config = dict(
    n_head=10,
    n_kv_head=10,
    head_dim=32,
    norm_eps=1e-06,
    qk_norm=False,
    optimizer='muon_variant',
    beta1=0.95,
    lr_head=0.00785,
    seq_len=256,
    steps=4349,
    dataset='wikipedia_en',
)
MLP neurons of a small language model. Each row is named by its layer, matrix (gate and up: input weights) and neuron, and shows model dimensions 160-319. Each number is 128 + 32 x the weight over its row's rms, rounded and kept within 0 to 255. Numbers have three digits each. A neuron's up and down rows have the sign that makes its largest values positive.
A block is one neuron, or neurons of one layer that tend to fire together. After each block is what it responds to, as a language model described it from the Wikipedia text at the highest values.

L5.gate118:120096084114129075087112094082121142099107110181096156140157123090129162173095156147156147103108125183182148135104150077082116113149147088097148117176142156127091133109106166143172142122136168157109134137121083152156122108143115114162224131133119111124169163094088121087175175167096083105139125094102124094094107087206138112150123114175113133095133192099208140091132139143148111113117087117128097182122138142127078204060142152055097092164052129135121099136139107166159080152092145
L5.up118:169144166130080075153107112106102174161082105202104139086105118133175158196094136186097217085126118100179096085137086140134111148125112154071147110122187150148109130093136153155188156122102129170124220082130218093176074093166098085141072152181107089136199120141127142145141050169165126106118118176181133094080160070139151158165176146097108159118142121175158159074163128134116104143135172151142123150153157123146111138143124169090152140079178102116131136125124118128149078095121195
L5.gate126:154170069077151151094131065107158090128161164072105133117135149111107166160140145124159094132102126146155144096137096143082113095096100056108108180146128114112201138119118086125109106124143140191165135168167127149136160118182127173114196151082082053193121069107071172120072164166108083168185097149068110117142137114168141172104125147136084120116138130193108115108156175139120146099126132177160135075144126120133141138123091093106143124102127111163117120056140150097143088175143153
L5.up126:049147118130152157128092142130124116180122120151110129179100138126136170122164107091162086118152076184150151116098089181142136094113060106108110152113102041108196140119096107170087227086152192147166137158099064110166136165156139108118091168113104087140075120122136139136066135111077164083190130134146111149172154197115104107096186128142064098202122088169103089114159154135135118131135127154151072124130113129175091065159091099131115149104149140155101144162108133120156095141170161
L5.gate302:163124145188125129142159113177109119152100190169096153099130144192153178167133198145171153130128123058084114131130112129054122081115155131133109197169137133073138156155121137123110147095124143112170140157068168132150114103169174128172147122152090096079163091042118156079071182108118132091157102152087131125086115176124163149102125087125144133135164157142143167163170081127115051134160150098132123191153131182081096165154143143131165149134143092122144172081166078162129104107159136
L5.up302:148078105135182109123118083180101133121147106123125156134151145110152094146087115103076082098111147143103190168083153126088127092111065151083109131132071141139104144140094130157083111135127142126084122119164128110078118163118123142183114160106103118124131098080096102164066141140101164130163096167121176100136072111095133125135097180153046098140178098180089059139146140118074146088076054089138176084118135144140122137091122136141109140096108144175140152147104097097148174092094083
L5.gate315:087162087060101091083071138093123097163155124150105140110080128140120096125184088115111161136149163103133122144179080188140158087156087062145121141126107151103128106123091170134109108126139182128166120152135147146134123151081071103214156134106066157159141095089163089139112148123208141081174098109118163118175125107169117140123151103138158155112199172140095135074133166113175140149119106092097095103126094180206133090139172177203116128156172110181128110100104106142115158087139148
L5.up315:123134154159095174160167156118187106086126134160104128131119148133093115096178154113086155156129156168135068097139187185133109200121124141175087168191155170148116113199131146105106087111119155127097128146133186160100084136116061135111157191107101139126181134104120184099138125113114157114153141115164137159187142076136153136133159090145126139153137155149156080079172101083140109119149136103079183124152156136176117139134100114134122152107131121100074149117127121148088143127184100
L5.gate334:141178124133115146106162193151136164156150125123067107118124024138159136143128084156079074147115122128156090143125159138104110136082091061095093081086109112197154137165117096145134171066120139137086112114126149145116160074118099097154135128131110118166161080109095126126216097115126119102207168063175085174152133124139138143165196113140094132078196110139106138152092106098122131155142119043133140144150069143084166098152134163149111123140142130127166176159160127042147131095142129
L5.up334:138149120118089086068147170147148130140148138128076066113144107166130119105140090157100087093081112096124106199138182066164137093088172157081139137146102102109122129157116138095158144175095065173130139083106080138134105146159139105123098151135095097116148127141187151160128107122125100114164151096107072183162195131110103118111155104104062156083186095167143135143156078167160159184192104122140130181116117100136125137167167149172135117116093179161107186163088142092065142124155152
L5.gate457:112171151104132102153114106127116067182135129187162160090185135104170130126166123180185115110145159143111158110100136123191189123136114066179111127106141116128124173102170164090113176106144144079124154121137168127092126139103145102081155153113099137142191109075096123090055108118099115109104066099183171145144148189123085116099140190086090130112156101155121103124170136148146093110142096106164139114120101149130103068167100087143095121087102147049115154201122102122155172098096116
L5.up457:181190138132133133134049096203138140128124112103158096119094153117135076094119136153159149142182108114117118130118086131208145151106113126137191133112161105089180089188099101154083082087185136138133115146121157135100123105070078163090161110110156147112153148143134110074099151148062110113163149059093168159125150124166138169120102186143103114095071138138109163105156068168193104109144157160172178151164115101128116121162083210144111143146092075097115149137127131163106112099109127
L5.gate474:107093141122131067164111137080124160156113112112117085163176072095150109115098172100143075124147144138118136100125083150113090138093113098110100139142173255092157089095143133087107076127134106128169072064084089088156116123104137115145171105117164085115188152105125134132116186123147089106066114157149139166156131146121143126129114159111186098167095123115126133207097142051137099115117139194153144094106067110161156125169151121058160083115153125100098166079119148153139187106080124
L5.up474:206065165120094110157129105154088146116136099137072168173158109141140083132103116150144119086144137153139152098133147161070051154131172089142104136132102176153107144091118106142084096100110132135165167078110069168164092110115165080147097140142137113159066167120125133160135134115181153191167101163098146217211111140111192135094163133123096146122120089097128108171152155091125082076114129169151161134105089124108198153148101122119087126127115074119121141105076130143073062109126195
L5.gate605:160172124161106088112173177139115097173094128153085135172137100113110178135110131154135093129086145162141066130112120118033093090112131094150161120127124023130125134147101124134044204148119140143116149120072135145129086112102158069111102129103149090168166115138110097098113116115156091098148082111134165154125098163104171154145099114078125162158115148131096143165131140104203162166103100080077159155223139130096165149138131108127137147100122113189114081071129100173055084117136077
L5.up605:171087187169143125152120184153135128111116166192155148138122170113167091161178117160218087131155099081178133114163120122143150147097127099091188160146097148149153124092121165147143116093173154132152108023107117056172078106147137190191145145143109100159121072115117121104152163100127208130193154177162111152116157144129089127061124133175083112118073088125150149121138141131183091184155080141081192140139161163136133127186128130115124148102099080179102156103133071135148127112105121
Paragraph breaks and function words inside stock Wikipedia formulas: blank lines after census or infobox data, in after "a commune"/"species", table pipes.

L8.gate112:109141179127150162128151140078136138084200160150136115085108138050134163142118175123145127149154137155125190111119139101115134106158137099096221109104068158100136132144167123144106166090064097182103129168111126157142150141139102113149192084134234093157153120137110136097095110140138125120131128106138122171110129114166151115127162098131147129130097148179215194161095088076164189164222072143160125163084182142123124174131143114154159146122082137155121141114175102151102149046103115
L8.up112:139106168099104177113142102071105151149098104132174162149152075168162109102185142156102048186089110133086133127136118128168066104181141139036120171126157149096124171101095168169054101099133135130147189190181082190089174123183104141215119104130092114115121148112113130095136103111148136127151173107099170128146144128185140159071108127089125135085129124102143085188136047082135124095168124087101123140136108144128199114138101145148177124147159153172153147083149119075117112101142118
L8.gate237:123076106113148078140098153203106148164094142139164078173170141146104100120146071155127081130084089038107100080131154069107095101107121171147137166126090129124108105097122069136117102130186124129111153162119135122147109135128140103177150112119104135152144121160109133140115101119126105166141157087144146083150081064163112152137080089140119119147078145088187149062064143178091054104090095076072173134147156152170105157171182128136147182082148136119133107154095098129148169146147102
L8.up237:134185114151163194122137201150147084150100152140038096168146150107176132102164138181116066133078130170171145102168108119145115078155101078157154158107185138151128161159128132142147190126144129134081081118080127108120145123152068130049139153160150161160139164185144171115138087116111200159147186173092112120133154111156111125118130090159146120100097079125108138120061095152092133123139152154062089116109106121179121145142161167144156187148181115148127101192100111099144141044087071
L8.gate241:099119162081121122126203101158106126089117113156121127129157167132158155113057085130139100207144124144068111085121115084154201117109122137123111121048097154180150035116165131152127136184159138106203150124133151061175141133103138084187114109179127130182145127085119049137139099131137076099165129116156153129094070101096153158121068142117112153161146154088108136191154107084103093143144103140052110212077140146134154077135115081095134118121127104120124148191085139142141159119082114
L8.up241:083138170066076117125091125184144176130063169184160060126085118155131140106105117170127087174122163114070183167131166171123165179160138112161130077176084122157097173099105155137094147175146192092184094135104111086106148122107089098143144144156128115161160184129080170095079144136143128072101198132184123122119158114107157211098122110106116142127137113111076126121134156103110078121201120108169133134092122125102162191126113140115082157145144156094135114115106130117100175134115118
L8.gate309:171102169115075172105110201131136095134185130117135080118180121066157128100161091153087172144101172110126196161147129115143165109172119119141201096148170100123123158183079087105125184095130131087137077111111101122060097100103180112125112063179136153131179123122127145142142134121146156095104123143152074156130193133193141164103135100087133209197115120140193116147192086084125128162157142161075122133135187116095110126122120134114096089131133135138149159195125250081113129182113181
L8.up309:064131143102135107138122109155100088125118116163139127132101102162138114085109146101107154150180123109139161130100108166126103105091110140166171089065106132122194161117124119132094059138169127111134115173044101151107128108070160101129149128125152133104131106126153149154132130078178134100152167151173143087142148135111110103128126101108117130102132117219129130121104131158073132099093120099137110152124111105174183164158123100085131182112085104116128109147167144095132159142107172
L8.gate596:156154181109088148149155150099112095090126172159101194108199110108127106108140098073127101145167191105135106113100093069076130074109107174177154085100217152107175136110121110119069155144114154163092202121153079180165173115176133132114186145138130120112143121078092109061143150170051139112164146112131141116057103102081121175156087131079184123147085114125168117159125114171148166156167153106126172086059173129118097152143143128104156090173073149121120164139154078157091127137135133
L8.up596:081131112123141179115124139081153200081137112067105154194107160136136083149115145112119136075137097148155118107144129156132161025119168152109144039129108120111140121152069109090121126150139160162119060055148129124119137128093131111135098160145104151178096120081114172162109166101193164123082145109130145134107090070133118119139145159116129074119104096136134135132150121129072132119131167101126082103148127151123116107082096174115109132177117113069152115134159081084147127064064138
L8.gate612:105126171173106119148211081160134189089143124106142163120156114133134116125112130114114099110126119169140136210106139168078150103076128158047178106097134155128087135165208154144107109166120189122096099136155134074149116133130189099135132117105138096157193099119126093084133175132130090123148108085094111107131124119097134099125147134131150119173159135156165150205175142155084080119099101165106130174074141130048132206139069158136124148123114070141094115163169143146111114112165068
L8.up612:115122115095132159097185116083141092139127098136161102123119136087137146147131156112139119167153109125148160165103164081139149166111235114148149143120121124110159136092168165115106176129145089126115148146131095247234151134148132097196147146137151118160130107111122108130144168161161120112178103136131163090118124151123117089135163122174089067142153096154120129191188079137128156098202085122124093113119134145193154143124137067157172158104118118175157169105165174122124167125142099
L8.gate678:137138167065129157141130099085157097121142133168147105152158133166198106176114172093152227161114114049126180096134104165117157088133106146134065155159127160154155161145114090115085114111124131134126158145156123130129154074107138147191094138038136078147129134102086122102170114116094101111146120118133141145101132108188173124142158023124112038188128159130114085141151107067100120120135105141122121181062092120081171115182105148151146117124130115142110139123128107107107148171139125
L8.up678:116105143140061076136100099116128123128151081129144116140163100069162182070127116182162118104148158195116174174094083119149134129110089167067146107155152129131125165151143119139161122155145165132131212091148121119073108133175076170186130105200136101179126129090036103113170126071160167182124066149137134152137134120151137121148127155162126158143077132131083145136179111125092150184118137112170049121130095126126110170146083119135147151159154169103096135113155081136108150077151114
L8.gate766:101129158142129111129119118129106118140104095144097153161167147146134115104164170152079136147120141158166120160107116111105103138099096122164111069094116121099157120087119127116144143178140121171117122112101083111129148140139149075000171092131138109129159080175119117133157116193134130097106194115116155173055188183147091110117088112135151106112094123197101173131113160168105111174119148134139139061147123199068123101089152126183158155147096080125123146120106154096131104096117182
L8.up766:150067123157142111142119102154222108065097095118119129133196127079101150113153143141148126090154155175108139120153124213144123155130148141086103135025134064136112144170187094130127078133157062157144113101126067062081154127102132115117152138150130091187096138139089119147179117106098162145097171162121138160108084130119190162146100159179149109153100069113098067108181125146192149115173175146142124112066115173142161146126139149196197097167177095128100132153110087106128167079164141
First word piece of a multi-piece word, mostly surnames after a first name in sports tables and cast lists (Ho-pley, Ho-ffa, Co-oper), sometimes common nouns (co-ttonwood, co-ok).

L3.gate780:062134109086105117109120091128084125106095169131148178128155172113128101111085125153150087073132193089135139146117061084158124143084169156119159095145129127078104074097155109252099126084136171131162129143123127061126168110155129119104091128145126183110097116153129078141189111158124141121092084156155107126099111149136116147137029174157170204147105216163090186101082146145124086095100154153154083123115099071133161114176083122100142113073133132124153155135127112163173103125076094
L3.up780:033153186138081151060137099124120107174161132174180165131149185130089147129125161124124134132170181136137183112147155094137098130127102189158158127087162077116060090138174103143063146124130168133140124121147187099176132125206118092148117061167114116067067192136141097156123124119094137148130108137070133095135128156116153138127055103128129127159136156153095172146070103113129125065122150104099110119149170144103140111119170141197143094145120104097109178140086078127108080168162045
Colons, pipes and dashes right after a field label in infoboxes and tables, especially "Length:" or "Running time:" before a duration value; weaker on mid-name word pieces.